Weights of a small transformer language model.
Size: 2 heads of 96 (1 for keys and values), vocabulary 8192.
Architecture: LayerNorm before each block, rotary positions, no biases in attention or MLP, tied embeddings, attention and MLP in parallel.
Training: a variant of Adam for these matrices, 200M tokens, 12189 steps.
MLP neurons of a small language model. Each row is named by its layer, matrix (down: output weights) and neuron, and shows model dimensions 32-95. Each number is 128 + 32 x the weight over its row's rms, rounded and kept within 0 to 255.
After each neuron's rows, "fires before" lists the tokens most often just after its 100 highest values on Wikipedia text that the model never trained on. A number after a token or word is its count.

L7.down168 [124 110 166 144 163 146 100 110 116  84 115 145 146 160 116 152 147 140 118 170 103 157 106 158 196 141 118 125  90 121 121 182 126 185 163 137 113 132 145 105 185  93  92 103 141 143  79 117 125 111  90  88 168 111 114 120 149 133 144 141 172 155 169  88]
fires before: "==" 24, " Goals" 10, "===" 8, "In" 8, "-" 5, " " 5

L13.down313 [170 146 137 121 111 143 153 164 125 154 100  60 140 115 110 109 164  63 179 154 177 156 129  96 115 155 136  95  90  91 135 124 144 112 156 110 155 122 147 177 106 116 156 151 153 130  98 148 163 192 198  91  97 152 140 135 129 128 130 126 195 104 109 124]
fires before: " " 23, "20" 15, "18" 6, "21" 6

L9.down320 [136 169 148 138 186 156 144 111 123 130  56 136 166 123 116 168 145  94 111 116  80 185 134 116 141  74 172  91 158 160  99 205 121 140 142 105 120 112 157 105 129 115  85 132 148 118 120 124 165 103 136 128 102 130 116 109 112 121 153 139  97 113 164 140]
fires before: " " 54

L13.down521 [131 112  88 105 143  57 123 168 139 113 167 137 161 154 151 115 123  63 112  83 146 106 112 114  95 158  93 123 160 143 181  68 102  76 129 121 120 146 144 140 102 127 200 140 146  98  81  78 112 138 128 109 152 124 168 137 125 127 167 100 119 154 136 158]
fires before: "==" 26, "In" 14, "===" 8, "The" 4

L3.down413 [158 120 159 104 118 140 136 156 110 170 171 149 127 119 130 150 165 205  62  88 125 122  85 153 165  59  85 125 141 108 110 131 158 111 144 158 149 105 125 116 111 111 140 117 151  98 115  78 160 140 149 108 126 110 182 184 129 169 118 133 133 119 111 119]
fires before: " " 48, "0" 10, "1" 4, "at" 4

L9.down208 [182  96 130 174 129 145 136  88 146 119 169 165  95  85 117 144 112 190 138 134 126 164 129 139 113 120 137 137 102 157 135 126 114 127 163 116 169 112  93 118 127 114 142  98  70 127 118 111  70 106 132 134 187 121 137 137 105 107 180 102  58  97 137 120]
fires before: "," 45, ":" 6

L13.down70 [141 151 145 157 134 108 142 115 124 149  94 161 129  98 105 120 145 136 123 147 158  86 120 137  82 155 149 149 115  58 101 144 128 143 124 159 170 117 100 135 134  52 134 180 113 107  44 141 164 107 127 139 120 138 141 129 100 103 162 130  96 152 115  85]
fires before: " " 26, " |" 17, " in" 7, " %" 6

L7.down23 [129 127 165 127 159 148 143 149 107 148  92 139  64 157 157 172 154 129 108 203 178 137 111  75 178 131 101 120 118 126 149 110  94 151 165 197 118 136 179 140 193 112  99 109 119 149  94 115 102 151 138  85 156 163 150 130 130  97  94 128 142 140 169  82]
fires before: "==" 29, "===" 13, "In" 12, "The" 7, "-" 5

L3.down549 [166 125 184 119 122 155 131 130 145 154 138 163 109 106 120 157 130 102 131 134 103 162 142 181 131  75 118 141 131 109 113 148 109 103 139 169 130 102 144 162 115  88 194 141 105 132 214 105 188 127 129 116 111 158 159 127 100  77 147 108  67  60 125 117]
fires before: " (" 30, " the" 23, " " 6, " which" 4

L6.down231 [100 123 128 120 135 126 138 134 109 140 163 117 131 142 124 102 180 168 114 179 153  67 125  99 109 162  86 143 138 121 124 101 106 108  69 116  84  57 128  81 140 149  50 137 127 181 121  68 132 134 172  94 113 119 153 142  78 141 143 128 159 125 120  75]
fires before: "20" 54, "19" 34

L10.down651 [117  93 159 147 141 102 173 123 144 128 118 145 115 117 133 135  97 133  99 157 136 123 146 126 192 101 120 116  94 165 126 184 122 150 102 152 122 115 186 158 148 133  49 165 130 137 121 143 133 108 112 130 140 112 103 149 129 134 108 141 105 171 127 147]
fires before: "==" 30, "In" 12, "The" 8, "===" 6

L13.down664 [135 147 160 123  56 126 149 120  98 144 194  54 124 175 140 104 102 123 155 115  89 136 161 135 112  78 164 121  82  82 109 171 141 184 122 114 103 139 145 155 211 135 132 144 170 136  87  98 145  76 137  86 111 182 137 140 110  55 164 175 113 141 166 146]
fires before: " " 23, "L" 23, " |" 12, "i" 10, "n" 5, " m" 4

L12.down38 [110 130 109 137 132 128  98 162 109 143 130 112 138 124 160 139 100 149 140 110 179 101 126 135 100 137 125 145 152  80 141  95 171 121 179 118 134 132 102 108 113 105 231 118 103 119 134 103 147  85 106 158 103 121  99 147 139 163 132 134 143  87 111 115]
fires before: "==" 26, "In" 11, "===" 8, " " 6, "The" 5, "A" 4

L14.down441 [ 97 135 119 101 181 197 126 142 157 186 143 136 114 143 212 112 146  96 118 132 144 133 135  56 121 121  95 140 107 115 153 161 114 124 109  74 118 117  87 126 117 134 152 153  76 152 112 136 119 159 172  78 153  91 142 121 204 118 115  75  95 133 143 137]
fires before: "18" 15, "17" 10, "20" 8, "88" 7, "19" 6, "16" 5

L13.down21 [136 142 153 168 155 101  86 126 121 123 119 158 161 124 162 110 128 106 160 160  79 145 109 139 140 123 164 131 134 111 154 137 168 140 132 160  93 115 132 132 139 104 131 152 102 116 224 141 103 119 182 152 110 165  92 203 112 128 139 132 106 129 102 147]
fires before: "ut" 14, "us" 13, "el" 11, "az" 11, "u" 8, "het" 6

L14.down540 [112 151  74 107  88 123 114 167 135 118 125 137  77 165 148  91  56  79  73  92 109  94 148 150 113 131 183  97 133 157  96 177 134  77  23 138 163 109 141 108 153 202 164 185 128 137 116 126  83 129 107 138  98 118 185 138 127 132 127 125 144 141 106 108]
fires before: " " 56

L13.down631 [142  99 141 187 147 125  85 115 130 144 102 115 152 110 107 130 161 172 141  77  98 139 102 153 139 139  86  98 101 148 142 144 153 110 145  78  99 158 139 109 154 143 142 155 119 123 112  40 123 151 105 120 122  50 142 155 117 146 131  28 176 104 120 132]
fires before: " F" 24, "F" 20, "-L" 15, "H" 5

L12.down709 [ 72  91 151 183 104 103 136 136 105 177 149 106 105  99 112 126 114 163 161 131 106 100 121 125 104 138 135 127 214 181 200 105 109  77 139 176 126  99 115 161 174 130 147 186  94 128 153  88 153 140 109 115  81 151 193 106  71  99 132 114  72 127 142 170]
fires before: "0" 18, "-" 12, " to" 7, "3" 5, " |\n" 4, "$" 4

L13.down372 [144 156 107 112 109 141 121 166  44 130  96 133 130 125 148 109 135 153 175 119 136  70  85 121 138 138 112  92 125 145 151 139 120 104 153 106  65  63  92 186 134 175 158 169 127 148  91 150 126 142 160 159 135 128 135 188 120 107 131 128 137  80 144 166]
fires before: "/s" 23, "S" 20, "ou" 17, "D" 6, "ask" 4

L12.down271 [ 86 112  85 132 134 121  93 150  97 170 127 101 131 115 117 114 126 114 179  93 135 140 148 137  94 155 149 134 126 102 163  48 120  95  70 128 164 129 131 149 117 118 201 136 118 150 155 110 125 165 137 183  92 133 121  82 114 156 148 125 155 109 164 136]
fires before: "==" 30, "In" 9, "===" 7, "A" 5, " " 4

L14.down391 [153 174 173  88 118 163 151 107  78  95 194 101 110 128 175 133 148 133 147 132 133 141 111 136 136  94 102 122 109 120 155 123 138  94 104 133 136 101 144 119 132  93 124 134 114 162 143  93 128  90 152 128  75 189 126  70 163 119 143 146  98  73  96 123]
fires before: " of" 40, "," 7, " for" 5, ".\n\n" 5, ":" 4, " " 4

L14.down263 [118  93 123 140 106 165  89 112 182 102 123 133  90  67 197 163 132  67 122 124 189  83 188 147 178 197 144 133 121 115 147 120 165  88  81 106  75 131 169 143  95  65  77 122 136 143 158 119 161 132 123 166 102 210 162  80 124 116 108 168 114 112 106 158]
fires before: "," 78, " and" 6, " |" 4

L2.down689 [161  93 129 108 201  87 125 116 180 139  98 129  62 148 128 113 143 136 112 135 135 121 121 109 107 116  69 106 173 135 148 121 169  75 127 146  97  96 101 160 124 114 177 129 133 107 116 178 132 120  95  67 208 124 117 134 185 147 109  84 132 109 146  91]
fires before: "The" 16, "-" 12, "In" 10, "M" 6, "===" 5, "C" 4

L2.down447 [136 115 125 164 121 142 146  67 122 154 173  91 114 140 137 158 194 153 146 149 114 121 147 133 118 163 148 108 137 104 164 163  82 160 130 134 145 122 177 128 141 118 176 177  95  80 132  81 184  71 128 128 150 128 138 147  90 135 147 139 135 128 130 105]
fires before: " " 23, " |" 18, " in" 9, " at" 7, "ner" 5

L3.down755 [140  99 143 136 115 166 140 154 117 197 122 121 121  85  97 142 118 187 123  49 161 185 130 123 104  74 137 143 114 109 123 136 138 114 176 155  64 118 112 150 129  63 202 126 115 138 138 132 104 146 125  68 159 138 142  97 118 132  96 157 122 126 171  83]
fires before: " the" 37, " which" 5, " them" 4, " his" 4

L12.down232 [127 130  95 130 129  85 127 147 138 128 110 117 145 151 136 144 125 118 115  96 125 128  89 152  95 191 124 117 133  75 125  63 125 114 126 115 130 127 133 118 101 125 237 118 133 134 121 119 106 139 112 119 149 143 146 138  94 150 129 131 170  92 142 142]
fires before: "==" 24, "In" 12, "===" 8, "The" 8, "A" 4

L9.down629 [ 67 140 124 137 108 130 171 153 131 139 147 140 104 133 114 155  96 136 120 136 149 127 157 107 156 113 133 132  74 123  64 185 159 121  65 149 103 140 115 113 148 156  34 147 146 156 130 159 111 123 125 104 105 124 131 124 144 110 130 173 116 138 130 108]
fires before: "==" 28, "In" 13, "===" 9, "The" 5

L13.down177 [174  90 159 135 126  79 122  99 129 119 136 130 122 121 127 159 144  68 123  58  78  74 128 160 124 162 112 166 133 115 121 171 146 222 170 122 186  81 135 160  80  93 102 141 181 125 179 121 137 170 154 108 129 154 114  90 113  54 151 121 110 105  99  38]
fires before: " " 61, ":" 6, "l" 4

L13.down669 [124  86 109 123 163 166 128 144 159 144 102 100 133 164 157 145 147 166 174 204 101 179 185 106 200 158 138 177 140  68  96 100 158  75 107 130 137 135 114  80 138   1 100 123 143 109 115  97 138 135  85 141 102  69 140 113 139 113 165 145 174 158 183 161]
fires before: " " 45, "i" 5

L3.down581 [149 139 102 145  82 102 168 190  96 149 139 136 164 162 102 122  90 135 153 171 126 138 164 142 142 134  51 115 146 131 180 165 105 127 130  73 109 129 173 142  98 144 112 120 136  58 126 119 111 122 113  85 129 122 151 217  86 131 138 183 114 150 122 110]
fires before: " " 41, "0" 11, " |" 6

L6.down691 [164 166 153 128 120 129 218 179 143 109 134  75 104 159  87 101  54 115 142 147 102  82 175 124 184 147 133 141 136 112 117 157 122 106  67 117 117 104 153  74 123 141 165 102  82  92 115 125 169 232 107 128 111 130 120 161  92 154 153 187  73 114 148 121]
fires before: " " 64

L14.down156 [169 124 106 138 164 177 141 148 127  98  61 116 134 106  80 197 161 139 161 158 120 135 129 122 168 155 138 109 122 122 137 110 101 136 186 105 175 124 106 104 134 126  39 127 121 141 133 121 124 107 133 132 101  87 151  90 106 127 108 140  94 144 204 108]
fires before: "|" 26, "-" 20, "N" 7, "S" 4

L13.down3 [103 132 121 154 129 112  85 104 134 122 136 121 176 113 131 129 137 134 130 100 139 148 142 141 114 164 118 157 125 120 145  79 152  92 146 122 168 116 143 148  92 134 196 117 125 132 149 121 136  96 151 142 152 123 126 148 135 147 131 125 137 104 140 155]
fires before: "==" 31, "In" 13, "===" 7, "The" 6

L9.down506 [190 144 183 149  99 166 202 128 114 116 144 117 155 134 102 124 119 174 150  50 151 103 133 169 164  67 123 143 106 125  92 189 184 107 118 143 105 162 145 118 121 138 101 134 154 102 141 132 108 130  83 116 133 109 138  91  85 122 165 130 126  84 118  95]
fires before: "19" 33, "20" 31, "18" 9

L12.down407 [112 154 133 131 162 137 105 123 117 136 112 105 123 136 138  96 145 104 103  84 132 109 141 139  53 153 107 119 157  95 141  72 128 140  99 119 172 167 133 121 105 142 224 138 101 134 129 125 124 148 119 149 139 119 111 121 130 148 144  91 139  73 115 165]
fires before: "==" 27, "In" 12, "===" 7, " " 5, "The" 4, "A" 4

L13.down30 [165 105 125 125 114 161 104 180 154 155 114  91 114 173 184 154 178 164  98 137 126 133 119 102  97  99 123 135 136  70 102 171  81 136  51 146 140 127 112 151  97 147 120 121  88 149 103  98 137 155 125 103 125 100 134  78 118 146 130 130 114  79 111 123]
fires before: " " 22, " (" 13, "):" 12, "H" 6, " –" 5, "." 4

L10.down714 [145 106 125 134 151 120 151 141 120 139  97 134  99  93 134 152 129 130 111 145 137 109 158  96 180  93 142 106 101 182 125 184 133 147 127 146 146 120 147 147 137 147  29 149 159 116 113 140 120 141 159  93 146 139 118 117 110 115 122 140  94 133 132 127]
fires before: "==" 31, "In" 11, "===" 8, "The" 4

L5.down425 [141  89 123 116  86 162 168  82 148 142 101 115 106 156  82 134 143 156 145  88 134  98 131 103 137 148 122 165 116 110 114 159 143 138 142 116 114 144  83 170 138 176 152 194  64 140 122 125 108 174 158 115  95 131 135  63  96 172  82 110 140  60 152 129]
fires before: " |" 54, " |\n" 8, " to" 6, " in" 6, "==\n\n" 4

L5.down238 [149 168 141 183 174 105 137 114 112 124 101 139 105 116 158 124  99 135 107 192 131 148 185  64 106 116 101 113 143  98 135  29 117 186 187 144  54 108 167 150 125 141 168 134 146 150  80 173 144 115 122  79  71 144 139 142 147 103 132 118  93 129 153 143]
fires before: " " 22, " He" 9, " The" 7, " P" 4, " It" 4, " In" 4

L7.down217 [157  89 142 106 144  65  95 100 149  99 139 113 180 152 142 136 163 123 129 113 112  67  56 103 131  90  93 149 112 144 131 187  99 143  98 105 122 157 107  82 195 140  80 140 153 116 151  69  83 116 141  71 121 108 140 152 143 139 139  89 140 115 148 113]
fires before: "-" 52, "ics" 5

L9.down465 [149 129 130  81 138 107 154 182 149 140 135 117 134 102 130  73  83  83  61 137 124 156 180 151 148 127 149 148 154 116 125 114 114 113 135  60 160  75  79 114  73 136  79 103 118 168  81  92 115 197 133 108 149 136  79 110 128 179  85 128 149 104 167  92]
fires before: "-" 40, "|" 11, "\n" 5, "==\n" 4

L10.down715 [ 93 200 147 132 111  78 106 111 111 150 168 112 153 183  65 103 107 109  70  79 113  94 182 164  82  76 156 130  90 189 141 124 135 186 155 123 140 123 114 155 107 211 139 128 105 153 169 188 121 106  70  98 116 133 181 107 129 136 100 107 151  80 148 126]
fires before: " " 57, " \"" 4, "." 4, " –" 4

L9.down417 [107 185 116 129  87 140 129 148 109  72 134 161 122 171 126 137 116  52  90 145 134 139 178 153 169  87 107  94 125 146 101  96 156 161 127  99  99  58 103 132  83 104 134  98 125 127 123  96 116 173 120 142 167 110 119 115  95  88  97 169  98 123 129  97]
fires before: "-" 53, " the" 4

L6.down92 [114 155 160 181 151 143 150 189 143 127 151 107  73 138 110  98  73 113 131 115 109 119 156 101 161 207 134  93 149 114 169 130 166 151 109 129 157 182 176  99 109 106  91 114 144 181 158 120 183 144 150 114  58 110 150 147 110 130 117 168 118 121 136  95]
fires before: " " 39, " Votes" 11

L5.down574 [141 158  97 110  81 107 168 111 117 119 157 153  75  88 164 146 144 141 100 153 169 144 115 105  79 104 115  93  86 136 153 127  62 135 203 104 133 102 122 153 126  82 121 206 125 113 125 121 131 102 209 148 176  99 149 149 103 146 124  85  78 171 127 186]
fires before: " " 65, " Total" 8

L14.down51 [190 126 103 133  92 130 144  94 145 100  87 137 144 176 134 107 116 150 121 133 101 144 129 147 181 122 137  54 150  98 168 176  90 137 106 132 196 121 127 141  91 131 149 176 178  76  80 126 140 117 107 121 100 112 169 149 116  93 132 168 131 114  98  75]
fires before: " " 66

L10.down671 [140 111 201 126 152 148  86  94 110 113 134 115 135  95 152  99 141 183 124  85 160 113 175 141 130 146 124 127 151 128 167 130  94 118 114 120 153 133 153 147 149  89 161 100 132 128 187 134 118 166 176 155 103 127 151 157 150  98 143 129 179 105 164 145]
fires before: " |" 41, "." 9, " (" 6, " was" 4, " " 4

L12.down371 [107 160  90  86 118 163  87 127 188 152 164 159 121 180 152 184  86 146 132 139  86  99  84 143 131  88  86 145 119 174 185 174 170  97  51 122 142 146  92  88 157 176 170 104 185 147 104 148 145 138 114 102  78 103 122 164  74 122 106 117 138 104 137  92]
fires before: " |" 27, "N" 19, "ect" 5

L13.down149 [135  92 138 102 143 104 146 117  80 167  92 143  84  87 156 129  77 132 179 163 119 145 146 107 159 134 115  72 142 129 173  49 178  53 123 176 138 107 137 121 156 156 104 137 115 145 105 132  98 119 128 180 160  90  95  93 159 111  64 140 112 180 117 148]
fires before: "13" 16, "15" 14, "12" 11, "ans" 7, "14" 6, "17" 6

L13.down289 [177 101 146 129 143 115 125 169 126 129 127 119 169  97 135 120 133 176  97 139 105 130 149 143 125 121  83 184 188 144 100  88 130 122 160 115 120  88 100 112  97  72  96 109 172 143 178 190 142  85  81 126 127 137 109 143 155  99 136 120  99 154 118 108]
fires before: " " 86

L13.down519 [ 98 129  97 119 197 118 141 172  45  80  50 143 113 113  72 102 109 108 161 118 112 147 107 107 113 137 116  80 107 174 126 151 147 128 101 135 193 110  89  97 107 136  62 112 139 168 175 143 137 116 131 137 120 100  89 153  91  85 104 129 134 135 176  42]
fires before: "-" 55, "|" 6

L2.down46 [148 173  94 125 140 135 190 193 203 158 170 175 170 164 123 111 143 145 163 145 165  57 124  95 126  78 108 166 105  94 127 134 114  68  81 117 136  95 101 109 180 176 165 149 135 179  98 153 167 137 141 114 120 100 138 141 109 194 158 149 152 112 139 152]
fires before: " " 78

L13.down512 [103  70  51 159 158 144 176 164 126 179 125 111 129 127 103 111 147 123  90 138 150 121 103  74 147 136 139 172 120 137 112 144 124 128 167 180 129 152 147 127 153 172 119 154 104 148 138 160  55 151 177  95  73 161  55 184 107 144 142 121 154 158 118  76]
fires before: "|" 99

L10.down522 [137 145 129  99 111 124 180 113 154 144 171 148 138 133 149 164 143 133 134 213 148 140  96 126 146 134 115 105 112 165 129 218 104 170 171 130  93 138 125 176 146  95  38 154 119 109 135 148  86 114 156 109 126  96 195 125 128 141 135 117 115 141 155  97]
fires before: "==" 27, "In" 11, "===" 8, "The" 6

L14.down349 [143  93 191  70 129 125 140 122  81 149 165 117 150 132 114  93 200 168 104 127 152 165 129 108 174 115  96 118 157 114 111 106 143 111 142 146  82 147 110 160 140 107 138 100 124 116  55 131 139 123 119 146 110 152 115 170 142  99 138 171 182  87 134  94]
fires before: "20" 27, "19" 12, "ained" 8, "18" 8, "ign" 4

L9.down273 [110 112 159 134 118 118 165 121 137 104 121 162 115 117 121 133  97 167  95 141 119 137 137 142 163 100 137 127  63 150 112 184 147 192 138 117 132 132 183 141 164 179  33 139 141 137 133 164  86 154 143  65 133 140 113 146 133 103 121 123 124 163 152 104]
fires before: "==" 30, "In" 12, "===" 9, "The" 7

L2.down72 [ 87 156 139 138 115 131 154 129 146 109 134 117 103 167 114 127 126 124 138 101 130 133 173  87 147  99 158 125 132 111 186 126 156 119 213 124 151 141 193 114 169  71 109 100 124 140 224 127 139 173 133 122 125 132  82  84 136 148  79 173 158 136 164  90]
fires before: " " 45, " in" 6, "n" 4

L7.down688 [155 130 137 130 125  95 112 163  72 112 120 117 146  87 107 120 118  82 139 162 103 100 141  92 177 180 165 128  90 161  82 185 112 135 161 113 123 120 167 155 106 157  81 109 117 124 101 175 118 110 126 117 135 128 128 103 118 133 164 140 115 135 141 163]
fires before: " " 41, " Goals" 12, "ic" 4, "19" 4

L14.down161 [ 94 143 135 127  89 167  75  80 155  99 151 137 143 114 108 106 179 170 143 135 121 123 131 110  97 103 141 124 142 158  95 133 157  93 130  70 116 175  81  70 136 125  96 140 107 121 134 151 157  94 151 173 105 108 124 134 143 162 159  94 128 115 135 158]
fires before: "6" 18, "u" 8, "en" 8, "5" 6, "stra" 5, "ese" 5

L13.down8 [111 142  98 102  92  98 107 130 104 104  91 156 200 113 116  72 128 145 129 124 152 153 105 142  94 112 166 170 103 130 100 126  79 158  83 120 168  92 169 106 155 118 137 105  97 104 138 115 145 132 131 164 178  69 140 176 102 131 127  89 127 157 123 162]
fires before: " |" 50, " is" 7, " |\n" 7, " was" 6, " (" 6, " and" 5

L3.down426 [153 160 137 146 128 121 129 139 124  73 162 181 168 155 145 151 138 153  82 158 113 117  26 144 126  92  94 151 142 113  93 164 127 138 108 141 159 101  92  44 168 120 125 123 116 156 114  92 159 109 130  74 135 132 190 149 140 149  73 138 101 110  89 158]
fires before: " " 43, "ab" 10, " −" 4

L7.down274 [117 174  97 124 106 150 127 194 142  78 129 101 138 174 129 176 111 116 143 168 130 122 118 138 128 167 128 117 159 205  82  64  88 134 148 153 175 118 110 134 103 139 107 155 130 108 153 132  70 121 156 142 171 131  58  83 108  87 168  78 127 132 149 142]
fires before: " |" 16, "," 15, ")," 14, " |\n" 11, "–" 8

L13.down700 [121 137  38 117 156 104 150 116 124 187 142 130 185 142 143 145 153 129 193  91 153 123 103 159  73 113 112 117 139  94 144  71 129 115 180 107 106 134 150 106 176 135 210 120  89 154 139 103 168 139 141 128 157 121 141 145 111 161 142 116 118 108 123 123]
fires before: "==" 24, "In" 12, "===" 7, "The" 5, "C" 4

L13.down728 [159 104 125  78 133 162  96 178 160 162 100 122 143 165 133 167 149 119 130 169 159 141 125 105 133 130  85 112 158 136 157 184 138 126  76 159 119  92 173 145 115 193 126 170 155  88 217 116 129  81 115 112 180 158 139  98 140  99 201 101 116 102 136 136]
fires before: " " 38, "ley" 6, "win" 6

L5.down8 [138 100 130 139 134 137 113 158  95 192  78 112 136 109 138  99 129  86 129 166  86  91 147 100 128 150  86 133 176 198  99 155 130 132 122 131 121 166 176 100 106 216 142 116 113 113 162 138  87 120 144  80 168 146 102 127 140 143 166 111 105  83 149 137]
fires before: " " 51, " ESPN" 4

L2.down83 [115  98 144 106 203  88 138 161 138 150 160  84 117 121  82 117 220 123 157  38 107 135 150 154 129  32  76 126 120  96  87 149 194  81 149 121 130 101 169 183 176 176 137  95  98 133 182 140 124 131  80 127 132 135  89  84 144 102 140 105 191 119  62 140]
fires before: " |" 54, "%" 10, "." 6, "," 4, " (" 4

L10.down680 [193  98 166 109 163 125 141  81 112 126 143  91 163 144 146 125 176 120 109 160 167 113 197 144 128  79 123 120 144 121 146  75 126 132 148 152 138 135 121 100 120 111 130 206 141 114 133 102 111 122  84 138 139 147 113 109 170 128 127 108 108  72  85 105]
fires before: " |" 27, "-" 16, "n" 6, " |\n" 5, "20" 4, "In" 4

L5.down743 [123 147 114 147 140 144 149 116 108 108 143 119 147 108 127 146 155 167  78 147 163 150 133 144  54 121 142 106  84 146 121  52 100 126 168 136  90 173 124 168 134 113 180 111 131 111 107 155 140 127 133 178 141 131 104 144 131 113  88 161 101  94 114 160]
fires before: "20" 42, "19" 11, " " 7

L7.down144 [117 166 191 129 157  51 109 168 123 115 135 117  90  50  76 124  83 154  89 139  99 101  87 103  93 147 112 138 135 173 118 155 158 143 125 166 120  49 145  73 146 152  67 131 132 184 105 116 137  95 111 136 108 131 186 153 118 121 165 170 127 106 135 148]
fires before: " " 30, " −" 8, " on" 8, " to" 5, " that" 5

L9.down2 [116 153 133  96 106 107 106 135 101 103 207  86 162 102 119 133 155 141 149 130 129 170 170 106 178  70 140 125 114 168  97 176 147 192 130 125  99 139  99  99 118 123  81 144 139 133 104 116 141 118  92 191 130  79 123  67 145  85 135 140 139 119 112 117]
fires before: " " 68, " in" 4

L7.down269 [160  89 125 138  85 100 113 183 156 110  99 137 123  88 109 172 188 150  87 108 128 155  91 109 104  84  98 129  91 159 100 189 147 105 114 145 155  94  99 100 105 143 135 142 110 116 147  99  37 153 131  62 141 138 109 170 160 118 168  88 121 127  75 129]
fires before: "-" 28, ")" 13, "3" 5, " (" 5, " |" 5

L6.down593 [ 93 185  79 135 124 150 120 149 189 115 145 152 110  98 152  85 118 123 111  97 140 144 145 130 136 140 140 135 123 166  77 159 184 113 155 127  89 109 188 196 159 162 134 169 116 124 113 149 100 184 153  95  78 126 124  94 135 134 150 131  97 108 129 115]
fires before: " " 43, "20" 17, " -" 7, "15" 6

L13.down101 [161 134 138 121 108  96 117 189 124 117 117 170 136 185 109 157  88 187 147 115 105 150  96  89 174 132 188  98 114 147  82 176 131 177  83  99  92 105  94 132 115 141  18 152 102 206 129 135 109 121 150 112 126  62 112 120  82 130  87 114 146 149 100 154]
fires before: " (" 53, " (−" 5, "," 4, "\n" 4, " |" 4

L14.down198 [153 117 114 112 196 150 155 121 118  85 166 147 179 128 153  90 102 177 118 156  99 197 147  89 146  69 132 107 131  77 161  86 133 133 188 120 107 113 113 126 102 136  89 150 108 146 164 109  46 118  92 140 136 115  62  91 114 143 126  96 145 157 113 165]
fires before: "19" 39, "20" 19, "18" 8, " " 7

L7.down629 [128 127 101 179 166  91 108  81  91 138 137 104  92 112 167  77 108 106  58 141 144 145 144 108 166 111 125 163 100 124 126 129  87  85 126  90  79  87 178 146 162 138 107 123 160 125 150 128 118 122 145  92 107  86 138 123 120 151 100 197  99 154 174 142]
fires before: " " 68, "20" 17, "19" 7, "15" 4

L13.down634 [122  95 112 145 151 183  84 101  63  67 127 163 111 116  93 112 129  76 134 130 127 125 146 120 133 113  97 152 131 116 125  66  72 170 176 173 163 120 165  96 168 129  91 151 109 162 155  64 140 162  78  99  56 127 154 117 174 152 146 210 162 139 129 119]
fires before: "|" 56, " |\n" 6, " place" 5, " |" 5

L9.down333 [122 143 159 188 105 135 160 109 128 174 111 171  99 136 195 124 126 136  90 165 127 124 122 149 164 106 117 119  98 178 106 131  99 109 112 141 145 100 133 136 145 142  84 120 110  65 131 116  79 101 131  81 159 125  97 152 123 119 148 107  93 131 200 136]
fires before: "==" 36, "In" 12, "===" 10, "The" 7

L7.down129 [133 100 137 133 162 113 138 137 107 130  90 140 124 151 126 124 117 115 144 143 122 136 168 103 179 127 122 117  86 157 121 116  88 205 153 154 112 113 176 142 157 136  95 183 168 113 102 148  88 116 122 111 133 150 131 123 141 102 117 127 121 124 164 109]
fires before: "==" 28, "In" 13, "===" 9, "The" 6, "A" 5

L13.down596 [191 149 191 166 120 104  89 159 194 110 137 120 141 153 146 125 133 118  85 154  92 122 118  95 148 109 158  98 110 131 181 140 158  74  84 173 134  78  81 134  94 134 164 162 118 140  70  97 172 139 147 128 124 132 145 103  94 111  77  88 110 183 155 126]
fires before: "–" 33, "20" 30, "19" 5

L14.down396 [110  86  89 114 152 100 117 121  93 107 144 132  99 124 108 215 151 124  81 140 144 152  64 152  92 127 146 125 102 106 140 116 119 109 192 161 144 147 118 123 129  66 134 147  74 115 107 166 105 144 136 135 143 106 172 161 117 169 138  98 119 154  99 123]
fires before: " |" 25, " |\n" 16, "|" 13, "," 8, " /" 4